From a checkpoint of a small transformer trained on Wikipedia: 9 layers, capped logits.
MLP neurons of a small language model. Each row is named by its layer, matrix (gate and up: input weights) and neuron, and shows model dimensions 128-255. Each number is 128 + 32 x the weight over its row's rms, rounded and kept within 0 to 255. Numbers have three digits each. A neuron's up and down rows have the sign that makes its largest values positive.
A block is one neuron, or neurons of one layer that tend to fire together. After each block is what it responds to, as a language model described it from the Wikipedia text at the highest values.

L2.gate39:191166112076114136147102104145185125128139117144145161079165140114112105097131072103084151078104134185089137089097169171131078106107123148103100143086205149207105142117116127078126190160153187113153148130120155113123157135204125183054096109167172114103133136137132171126117101118175209131129111173148176134104131126113183089155081172104113137104121133082146149151161163136115074150124
L2.up39:122173170145160124110117119119158077109146098148125108111147137112105067125126095135160142105116090156135114092072100165197123173071129154158089106140142148202056132108113115179092160135136106121087060127095184159175133090142093161113122143119163090123112118158176199124114128113090139169144121098136167154158176107084176124145068091115156135115045105105075130141186175159177086159105
L2.gate48:149133153166153145131088119125160107145085137176124142120179184167136207165195092061128142120145125122148056125156169110147082105137128110096120132140140175119149142154148153088146227144121085148159093187148105057085184160124097146107183144123087158130079164142188146150112100130119111153071103182169181134141156108142126152127081147083102166131120140087119094111118075158147072095047
L2.up48:120163180086080175142160114142064128143132144133110109129161043158146187168109099119070091141088151127128143130100104144111088140090144145107132098117127128114102157143147098164138187138115107136112166130114128141181108130176227143155084099140095159171111104138216154147108219068117098139151106150106144090112110082135172117127134138117082099125154083101102109072152099145103151104153
L2.gate99:099109170122120192159157122143125140120100133154168144146132119088101110151164115074092133154181174162086117155123203117168064152157121189147146093157126090095180114177105119155132195134117114173163058168128068067174123215125146171118120119180077177148077060118186102127158131122133128068137159158149097080135148208146170115140121117071130194107157139152136112136149117145105062143063
L2.up99:125112112116148168173177190124098073181111113132186136149193078119103154126105136194149159111110166123059094126200158140126095127117129122075159159157128177123088164100139117114129156113102076154168148091154111087122133192154215124050107151123092119118128102140146155110116128209138120133159163178147168083163107140129149046110114154136115135161157154158136133128122113159158146152125
L2.gate113:116127141169125168108111132118103108110124132096152129142151125110099139180114130106089109138105140135152132132133128089150090106098128121133085082077078163165075145141156121149151104122193136192061078101169075143128123112149171135132119158141087198146134106119161099100115205135157145118157114125070115115119192119130143185140112062088097083096212168141139116138124128113089100107121
L2.up113:173114100119182135148140151132133133128113156229113134105146147164132144173079111102111121116140134139102130133190130110142101133143163111160121075192148050118103121093085079099148096123140165167095151153180168116208154192116129105200186106209125136154085172156102123112122161133162109132087191144138103125160122091135113106117064122112131099171171110141210110098093153173162084100084
L2.gate181:136095135089137188084160139132148158208073133202150098174161159108109144127194104101102090115090176153141097112164163109144128139166158157137051082132132155111064109123166146141137127142080147146104105123099123127109083209127194134142194090196110123132086138079098139133109115152099104113100157170135164158120127149129141042111101149084106155108122136166116065061128173154129100109104
L2.up181:152132105098184151119043147159128107149186069140151120073156111157108117066131085107100141105101101152116088145123208120180176108131168132134157114104133135092107114105172125096152144160095183125074061147089090133118136052142122135126109117113149196144168119184177126118116151145185118157176118147099158151176105199156137060175149161079157144118141110103114131129118184118128163140123
L2.gate269:138137093154165134060143170184145152138133134110155178156165070126100191133172114127139187180088156118146152084181144097114153158145118136066109110179069131155164126139160116156104173153166111165131171160155177074087135136126131096104086174114167107140120104201080070163121111135143168087145110174139133096070136127172145100185095131133154123116124210146132090121194109119105139108133
L2.up269:110156122150173145101104139101182115164107130094124113134119086072109163122115123117067122138157087118141076088163097148140113146148140091147119172111120148137142114102181165117100129167110186135106128146163132179116147141145221110141146117133158135102147126105164031183159130204119144129099125152132083137178161098137186131084091146133076153168128109083142087159179085154113126112166
L2.gate278:148172107146179104119109121136166141117113149070116120141200155089127127153139135123090145143131142116107101085095062091150083172126082125174074115091138150165071148151174133116130075102134123123073117080114120066095184197167104119111069108164134100173109103176172134109105086099169155118144212139121140180126119100171126079144088131120191152164126152111117132089171171148181106061120
L2.up278:155130152192140144152106128130153137122103173156161133175113074103119183165150233107083124152139085120101082173137034134130098040119136153126129133108189174171160114161155146094144153093112116098119164110106125125089140176064095137119126148049073104131104099114119119085144125125049139055106124151125123134077109101177140166083102162173147185136107109161119145144159197132116070115107
L2.gate296:152108152125132151184121074132094122083105171110126102135132142082143160110109108156104146154163165132125111176115107144137132129109089144139104098158134112167112145182114156162117056114168211086127167170096092155120124112138093140103132079099103080094162124121132066152197082094153141101107093119137135142124128118113156136115139161118154140176156121104171027128194141165166166125109
L2.up296:174123150138115126101135075115085174110183098036126148145131126153116158156110078118142197140152105123136131117147081118129110117120128182127130127089131141094101162154132148090078156123057152106142156162091169156111114124066121122134153106125153160153110118098088076105179144154130148112113115114131167159106092092070177080125130123124121121166045143115175140120170163145171092108146
Description: Mid-word fragments, acronym letters

L2.gate1:126083114146158166188134141138160139107143079116131055159124110148144116170117095123127136155060121110147125137097071132138097169171096175139140125136112192162117094205091102091187130135132110171123159128144141149180135104117122178125122149080177147098163197145164168112111175147113141094086114165042107065116166136085126121134127126143158110139185109092145134145114104113166118098141
L2.up1:107152122133093161152055149061170115043136052063163084170129173104096107098121120103123157128102182150145170081068089087124144132187135173108163151185063136137160163110134154108132131073116126135141129072067101086186120138158128133089102102171135095116117140173143103069122098231139131120154104155105146119130188123122101135168163129151121086129052086155145104125195131118098104113131
L2.gate28:135150150131150135100085160096108129171099078097159192139129134105121096151128150136091164138082079090076093134176122134157129123114092120100144154144102116090104183086130106168156142136080153108134062132147060138148130111136174067194137083099121085124133112105138093121126110090129100158144135154116090182143118102182102148164150128117149089082076050171142121148172078124100070120119
L2.up28:135142149145147140135049081082109131130097092134127152122145117117119137132097154081142099116108089142198163061112140113147134130189142112164165122106075131191127113100101091124134163095156110131099142122099118141081142167110083131124188121073133132128128120126097106219127154145128141160178122114118137137116156181178086138124107114130082118098094101090123138161083122102155136115219
L2.gate66:072084157167146146071104161139115148137124104107124176209163074068117094146143104124143136144128070200140163135110156084109113119192110142161161138145124106143137055132091155118156083210106101107145125123142129143138186102116129093110157163143130209121146152125103161133167130143151106127158139140135129124136159130109113063191158169125127115096110101107173126133075157178148133155181
L2.up66:111144083135133126132166118173222138101146161150140137130137080161153085134096156133199067123145052082159100104129086117102103191163104108156146077119149085125087121142088130124107097088079152119128159045163105100082136141131127139169167100095176175075175145076163137060140099141074151167117150048141113137143136124149123120126128124176086126127088069170076150118112109185080126168151
L2.gate132:104160154067144141130074091139108112081109122140168169093099121190137139147108172104103130145131168151065119165156160136127193097152150150127150128116097127097145116159145094108090128152115064090097142154118106094140150104112122178140108112127170080114137152139072092120122158071087155160108168091127104183111112153094108173159138158118175141162113090144177159142167118175137120171173
L2.up132:137098155054150100095107065197149183140091114107158144090133126152097137165116138110140167181082109131129148112177074139111230134166098098150195128043154086107117074122113128095150092143119115112096095109142077174135115084102155181145170170133142145099191161128167119166075153145168160162099161149192133109107152126171102132169123087120182086132130156063097095132109143169166123159150
L2.gate139:171109144100136132138080108153151128118117072115131123134139154179156157122081108092103157161095123101121124201133121122154170149130153177119072122085172129137098086119161109142137180085128077054123105153132070134125103131134183113146144116135100124119160145134150092118110149118200175090182092115163152166097116133120153116085113125180119160144121099172177069144142112152109118159102
L2.up139:150087157115130088145152099122148150129129139146156100103094170075069138132144155121164130137085130120158132130184090168127112148121174102148168061152139148182137149165082062172109049170163136176129082193070164124124136107151120151094114181127132136131149127152118111174150126139223097096055193092080130181160153131135101128125130159130136169114145167160108215163108054098135137141100
L2.gate157:092110148180177180085158161106124108117143146093129104155152121144065178148128115146122127081117183111127202115172028109174148141158051137084115122097080140113116144101189118128132124047134071148103126116121107137075113077128166146100105081191120164094121132130130102168172129127178125162109201092079169182099121095116037115138158081183111145081139101150102086106192086171165136132142
L2.up157:136111122127112130125094053087134104166122112134121169123128061127156107146076140152109129123155115070108143082153104165106162140145175154120112135068135180106054163129121160100140100121092143213143135106143141132053098104076157128187085121166056101102169116137074121130121164101138124130114141115174133170057131117176143186074101186132119151142124094107147155128108145102097116198118
L2.gate167:087089103155144076127120120069143125096133056135155135162157114131177132138102148131106137188156169166095140135079109198114206133112092132071095100140115186127132066108108105095121097142119097145146153123121015175158163107140168078138073158126150138053124116119111153141138139052144109120161120162090129161115145110164118070162168161136143175105146169068207120114138140084164098095218
L2.up167:092141148135122062166098162052172105148110100142190100114177090112108147195060132145118112205127147132117157141140123102136118085140080108140079110130116111045117157121079172133145092101157093152112130121081101172141113111149148105148094199126113072101097138077139095131095125137134144100138114167117101141104134127141108070116205122138143151138142168102218137073104069123154075117085
L2.gate301:156148107142157083124117099092068126072100133172131103129095165133153152139105128094135140102164126149085166137065166106123123141112085118149144103083101094083126137101066144128109107144163144074098173122079131111184135076160072152176085145199122100126103115152109104167092140126152132182102076153099091134185175102157133076113140175104101131164187124099087071148137125168115123087195
L2.up301:150131158071114112095153118117088139119158105112215079137134152137063088109137081123101162158083134102103152093103094139153103116130141082107122122099091133154121096116128177140142088121127157164157152133143177131091145153154084104126152130144113086077188078128164231113099128036097129171135073067122143151100116112126148197156130123143136144123119111129116132091165108113155142134087
Description: Word-start qu fragments

L3.gate63:174135091110116157083166146147120134099116125126106121094129092166145115125184107174116151110097150135174152159156084108131174144076066162149200175166144139121113140194116156159148123182155109062095215109148117135128077129133168111139156128154100121151144132156146131090114055106137131123129169097165096200129132128131132193187118151123112109150146143162164150092123096059166104133152
L3.up63:172108174083129137094164130130107144047155121131106124087090111161126147146101084151105120126120124113138122143100124089101167179078064155157159108115092121098177174123109108114123102128155126160152177102162162075141112157123142097145117147119139122165129175136112157125181066130150169103157148167142065145150161142143151111157097192135078120130147084125143120115142124094192188208114
L3.gate124:138113097127155113128146157235154135173162137101083101213128145125120095144111107103128174151112139101097100130106102105113110123078111117100125092137084193059079096117112175113096152111142147068128170115134153072091152139113121163125101151165138119115128116081178134093084114064095093167137099126089078122164098118130173088119121175101131145132115115101103196086052090128184135099171
L3.up124:133064152146098120181127127121147160109113110076082109127102099121115147141128178187102088174119122087151114116119144105145094064139142124167128155156130138089118128105126127039135152105123155151101145118100151147117122142135155128114087145118125112138048128096145163130054091125148097137120115136105088221171152138199174092118174129103113131095162170132124130142144117100139109132103
L3.gate203:103142146205113155105128143139086163119142171174084057108121163141166113190054149142147141107040101126135121142138148133154088125127119169165208186125072157141157153119141106094153124154111120167147176163165089087189164155142140106180137110121137100145094127050142149155122056156125109118173156141166138104112154094100146083125086122130117120157117150084135148142160102090112069060169
L3.up203:082078122137120120140144119111068178107144070098133102112089173131131150142069201130101188155117112126147111120114138118165124116144140096121107151101080142149125094180160156079172157146177106132142163211142136071142130146115203140150115139146106132083079165086183045159146110149207132180129139173116137084115121125109124088104123140160108099116138108134119068124145107160119110123140
L3.gate305:095180124129092119118144121102109166099138176095114108123157171135143149133115172162086136120100079086176168171129110092140109123144170099162137171166079115152131128106140118133084103137135139123137101198136126135106113106117167116168119131185116116146069157108108128182078145161144093136179177141088142111157146103155135007089133119076122059163126151189088041168132165121127121168138
L3.up305:112175104170107089119135094068139149096088136104145092131110151138097117130110127161125125099093125052100165173181129067175159114114111103159121186122082112105143142140144144115120147114132145175091136198096131151170153171102179119145169130203047087103109126109117085134110114162159137119221166159105129112114142004130156085108152092120162090116115047091076148122153141138116104102145
Description: Word-piece "ab" and closers

L2.gate16:066125143118162066100097103078151096117116118183085161093152121102109109144085159117208175140134160136059116113164174120188108124172185129102060138134137091140086120159082123128116105145081139111136143130106154145171128134072119149103096142117133157162142067094114116139071140118168140132159109123036193109074157115095118082155090108186137095155103118073082183139116172179124079160174
L2.up16:105110144117110187121119133159163129074098130156190137069071128134112214127137160134155157126118134146068142073189152156178154136157120151151080139143144154151140129140166127152195138129133180105105146154184126095090085162194109106083043142125097144194124056180189130089125108150105113093132099161120151178135086102103189118147124129088119173102110102159097156158107101074137162104129
L2.gate29:141182109123102140149143162099069112167095064160120093060144081086172090121150141109134138120139119103131085103152136131122145182125114181103064121149142154103151161123156201131141114179104151160157129126142107150120108120157156138139040130112090086104143136160060121088084099128151128135099168153154157127113132100085121133127084184151129077095141118129136150121148197096136147131130
L2.up29:147099084129135145124160155145103125142116128087146143135093150131109086156120112134180123125116106157120109151158129114163148166126110146108165096120070098096102132137107133093072094101082085170133131082141100092120131127086120163142102094107084094162112120178193123213126092145122097139081117134127167108137137171100133148149151168134150100095161134115141112096145139169172088136168
L2.gate67:158097094089143082089091186140150139169112139117149150129149090136121131143094136096227140144117146113099109073104127120154116103102181114156126087096148151151097202186176122143094159102125084089136129179060184095091126113158104149090179090155103187151143213144158177189153129146121121143122170144152119123151124117118160138135128097125129096111099127105159160136150123149185152175186
L2.up67:110056187155109085164157091134103103176135096161098098129119160151170154148099111132189148067146097152162143116143153049117140113152118115106098120149184140120139109170129158089076140145155142127066142178127168167113071116123110090133125116166104136115144140067176130154138142088172150108091077140137181076099103094106156106092071071182120076118119146141083139141100172154156165109108
L2.gate112:075093140085164070134099128074182120164099138126158127108124070149126112097089174189123135124149136137157133069147093175158147128178145129133139153184154110134069152152119142163107144074090125142072133116156118138098133111119152051088136086135127167133182131106098108132078162122183191089078145136094145089198184160160137094186105178167118129167113125146113150167177138086089098086121
L2.up112:150128140142181112141121121084112132206115147180117181108145148118122120017116142120135131190102175099158068143094154104116102135106123104104128064112121159072109144117167082129150115193116111134165109166141116114102055158137142134119093096128067109150090089166119060087134057115144108158088109125165127116195133109124109148140158099081049134133075151196125169114121129140154103120146
L2.gate115:128093069215180169171128093124136064156102157141132142133113074149102108101137117132155100145099128155142122139137124152164168119118161110148117099213164137131124153162109114132102141078153113059141128154080114127107170168149094135155126112163060173098189091155154120103029120170145133109114102087113185100134146106127081116131135161114197125168131109092040186113061174118113192046150
L2.up115:133141102144043127145124127114140096098094134109147096084169146116126158171128159097100133132182201115058108137083198126119135128161105074135094179162096106108200091086079123132130153095081073098149141119128155123163163125114137151098148155151136104172065036091105096177103105123087137091152150178097151096133135122116146118078178114196143165128114134144113117134119122112067121083074
L2.gate144:176131131168082151137106163135137154123127182097098120104134141094117135114127107090125116083067101184176081152168143195120156132165094138104082136102115101137160175154172146157090153109153151174135109147157122137102126127110121132163064056092126130124134067082208140139127127124157160161110162139084104185085191153111122106150146114122061151157118117191168110152136140094129083150134
L2.up144:166095101146089120148155194111142185120083086087077077107106128069120108135179135121191159129100134182115087144146102126142103147094080133146164091137170061185125164104135121151101100133138129176101192149113149099115127122098111125163149090047146115117115117080175142126139067168104158205074220142091108121158139146072152166192086143130117120156118091175160146168054148120098104101130
L2.gate213:164106118179108113140125144112150148153100089114151149133104110147089129124131116124167104177155134108122118100116130149173127112132133146131072105133115144080203131083099101125085148075094169091084121149210096141126124115156052113178177097093103149154100101147209087149099134072163127042109091129152152073124152114109111113092160141118121090166107057108157109095155155120128102116089
L2.up213:107142134140102067133073093066152118138102180162101078108089069126143071111106077110125097105100147098078147133142140155194150113139134134092092102205105090086129118150165125108137100124115138153111141166144187155162152121071138088173130141084140111149088154084166149112059183103104169135078113189120117071103194121175133162132101059130096155110132064104119154137117100145130082106126
L2.gate282:095094131218094142175166161114149121177147097106118146114074141112129173075120128069162124088116172131136103121101091129128094173113189084145170126101100180119139128100118133119126122120082146117107105106137097133080143149150134083133128082166116075177147146096151161064092126064114077089083157180137093148102169131107148122161198164109087122104134109085152195117132147160150143150095
L2.up282:199136126113149114099112135079102155098121071132164144153137153155143175208101139153191108133141105224171091065087157118100171132140117119039120073181138117139175125137106100103115133120113123088126179240131025179141159143158153114110121154141108143099197109117152143134152156102090148125093143102126101174198107135120114092148101123090089108113141123171108075135146050154152120130133
Description: Possessive apostrophes after nouns

L3.gate66:123082110189123136110151188137227143170135114153114116118139119110070131148104151081167127148111138109127160088108163149113126129100130177132168171102118086130150101165161142183214126085114109068079174140130145138132142087123152103167084174126126077150077124122093174178118107080146116145100208130118173085125162167159163086099148094102134114143148155131111113109102094126152076127126
L3.up66:086111191045142201139175121114193086096156140160129113138178165125172075137178152084131113099149181060145163083121193115132112139139173162097098165176139055089157135189098103140140179138115148056122127057140101143078160091179213135151111105131108072119137104119145127143147107122160078117126138101110100129087167175154162139045111122090149103144136115138167165094111114140082155191186
L3.gate166:123141104151162067139151143104132208130130096142153119175097140152099144118156129093208134133176139127146115111152180161138090144155155178165151109111133114138110087092101173172212113143162139118148121147116147105185105168118061124130109219059045121131130109142115163144140138140128125099167137168102074165120165125130174161161111078116104119150133120086146120089102150164105170130164
L3.up166:104187148148210106134116106135162145150119071107119122198093098139129147133142103082136120154140163194146166127134189078066099173142103193097091122099123089139175115113169135170148187141088136114176125152176135110150093114143135143149133173136115131124125092086045141126112121122158063113156077111137135176127151132148127174151107100142113155129153107097121122154121172116116161170126
L3.gate194:105079120137153112143131110151191110088105141140070149132112152141097104103150145172155168066096105143118074066150116096150125103066153128088084160134145158125149091205174139111090149114116184111159138079076073122170154187144142167111133099172123116140111150127116136134177192139093081083110117091090100086042118195120141119138132114065121134113112126136147093139146149136173126079125
L3.up194:127139102173102115088112155082125117130141122134069100132068117166150125123150138161104200137122121111115162097166158139131206092132090110117118104135144171181178119156112180110124142101118124193186120123144109161103073121109071139170172097145131170180127135099027148171144164108097128141069127092138115075080116166109129066131146096073184097132101122131192096140178128096110123135149
L3.gate319:098139151151148136163106090083080119105107173163115108098076114147094179145100097132121099089071125147168047095038140083076110114063097107094085161126079167143104144160159129081117161090095086092126100134153161147144125083107165135100135111140156113118123145120161174153081060105107087132145076138091125120122194115104112130185090090177088091188151145170162133058143135125109142112130
L3.up319:141114168105148082066117172068096138137157081187126092141188076122103116125205153135074100125193140101105108102128119159115121165078139090177126126159108112176138115135122115126136200110180106143079130152163137183144109154128177124140082184160057120070112132167122157184104097115111080153105194117095094079140153192160116116111118055151133156131098169130110136122098116071113130148187
Description: Possessive apostrophe mid-word

L4.gate178:075080152104130136127046121083183120145056106146094110119070148156118137152139139152145094118099106149109124132143150130121082099159167120104153124152078100128185175152133144129111126135110138161135145123115119142198193118077148117101128139106134089160118176196094095132157142092179108194147114112058136128044158140075073149104082135165061104136122163130102081127158169147140098099076
L4.up178:038097106101151149083121113093081148116142114122133157132092110165175151178164184126157128133102130150136080124134120137078150089119109153138150081129111121120157138153124105154070097045135127100132113106168082177086144165114152108133135114147133126100091097129185227163093162131170100103125154132197142123082163175120133206138173116115083136137115142132117117143132140151099101222121
L4.gate284:147092064158143158114104125168138046113088168156211122135117154165219144125091114090162117144111147136091130122152116102167116086149139174145111131105094074106093145108122116116126063158077109137147120099145126104147115145080157137113110121131129129156084078167138101133094179053115069072111127183110103129117106137107138133146142116109130129136103130130122130115131138120139122123045
L4.up284:195126116102188171121145128144150129144129044209105086104134086145178110152190076093171138127116143133160120167158126168168120111144128093061128109151136088161088137121124123162084135137100138118063115083144138100139142119121122132167124129128143124140078104139111115154108095138106178101087151051114093200139165124169142080134138173106079120133160138165123147160126165128136140141090
Description: Mid-word subword fragments

L4.gate59:053119134151140128155160129083153116094106087091123127147153138100183126090177118121063154157157092103120196039155095128133176172128160080098139148138120133143140175134150123123113144108101123090092220104156156103098083168112122164149097136126092124200184079130153108130154124154103141095136114143165130122110110118085154150134154178152133107158074122119151117143143107150119142115166
L4.up59:171174134109096154155160093165164106135108116092109175141111127148145117132172163146169130170188171130104176073128100143122107172172124096167138183150156178108166211136110063139190130106140110135140122126163083115110127049163103109076123109128108150164158157099141078123140133158160129090139154101176132168104134099127170150156144118110109128101072158120109112126148097175120120086117
L4.gate155:098125063138085189076180098171157135163121114142143129189150111067159127123183119116079144166133052157144117154104183109145114137114116149104107111177203172165156172141099131084150084182081160131138120112120099179167111163056145140093100164122152147128131109098083090082180126185164105154111124135110142190168112134118114081166116171104093034088129134154098169098186132141166170131122
L4.up155:132108137140077148088150108139167111095114099155087145202055106055062143112148128093103143124131130091149103149097100115102126147149123137123110120087113101115158155107135082140198119130112138162193135191150111134095081118149106085100061168110173113090087106119137162066111167180082145148142107141111105170135091157122099083160114186107105158131124142144141107092135096101106129193127
Description: Predictable word-interior pieces

L4.gate241:153118144170095227146164128081157088099168126170134108131198127094082103177149101154147134122109120099135127102173173177051170097109159214094098076154139126167138164068136188154119121145128132137111144112152078099111095102104163148149159095121074104140118176122069156144156156078098081137082093115078140156133096094110154118179134116122138105101130131131141133036162161106090141118126
L4.up241:091121191130167144107158177064125172137058179209138095120116099122080175095144159132100069079122108066107187088149093171080131122094109107149127137150151142200158158153150122155104168111166128156081084148127128136084157157108159147155141148150128136121128092145127167151081172127137166148100131112108110124130157150134194104119146170117098123182193165108118142154071123081102122102162
L4.gate314:141126133113099109127034135147173140080140070071131128152129124114133149100136155143107099154104174129104111108087123121134099152185140116131135116141156198134080105096108144135083145108099137081118153177149094114185097146076119127142144130097104111182095054132046068173157171103121113122122181068095062142149155118100135158125114145093049141119133140111105146167145105144064146123113
L4.up314:091140115159129198099168119099118140175119094122088093081151086130166128100130119111089122087156114124106098123139110153152175148195167169173139145129144082115141144176112109101135099125114122143118129076187151092072106095145164131127118186150122090136150152145141152115114115174181102100139166145174118044138136096112104101144060116084155044131101156163085118135137134169149111120077
Description: Mid-word fragments before final s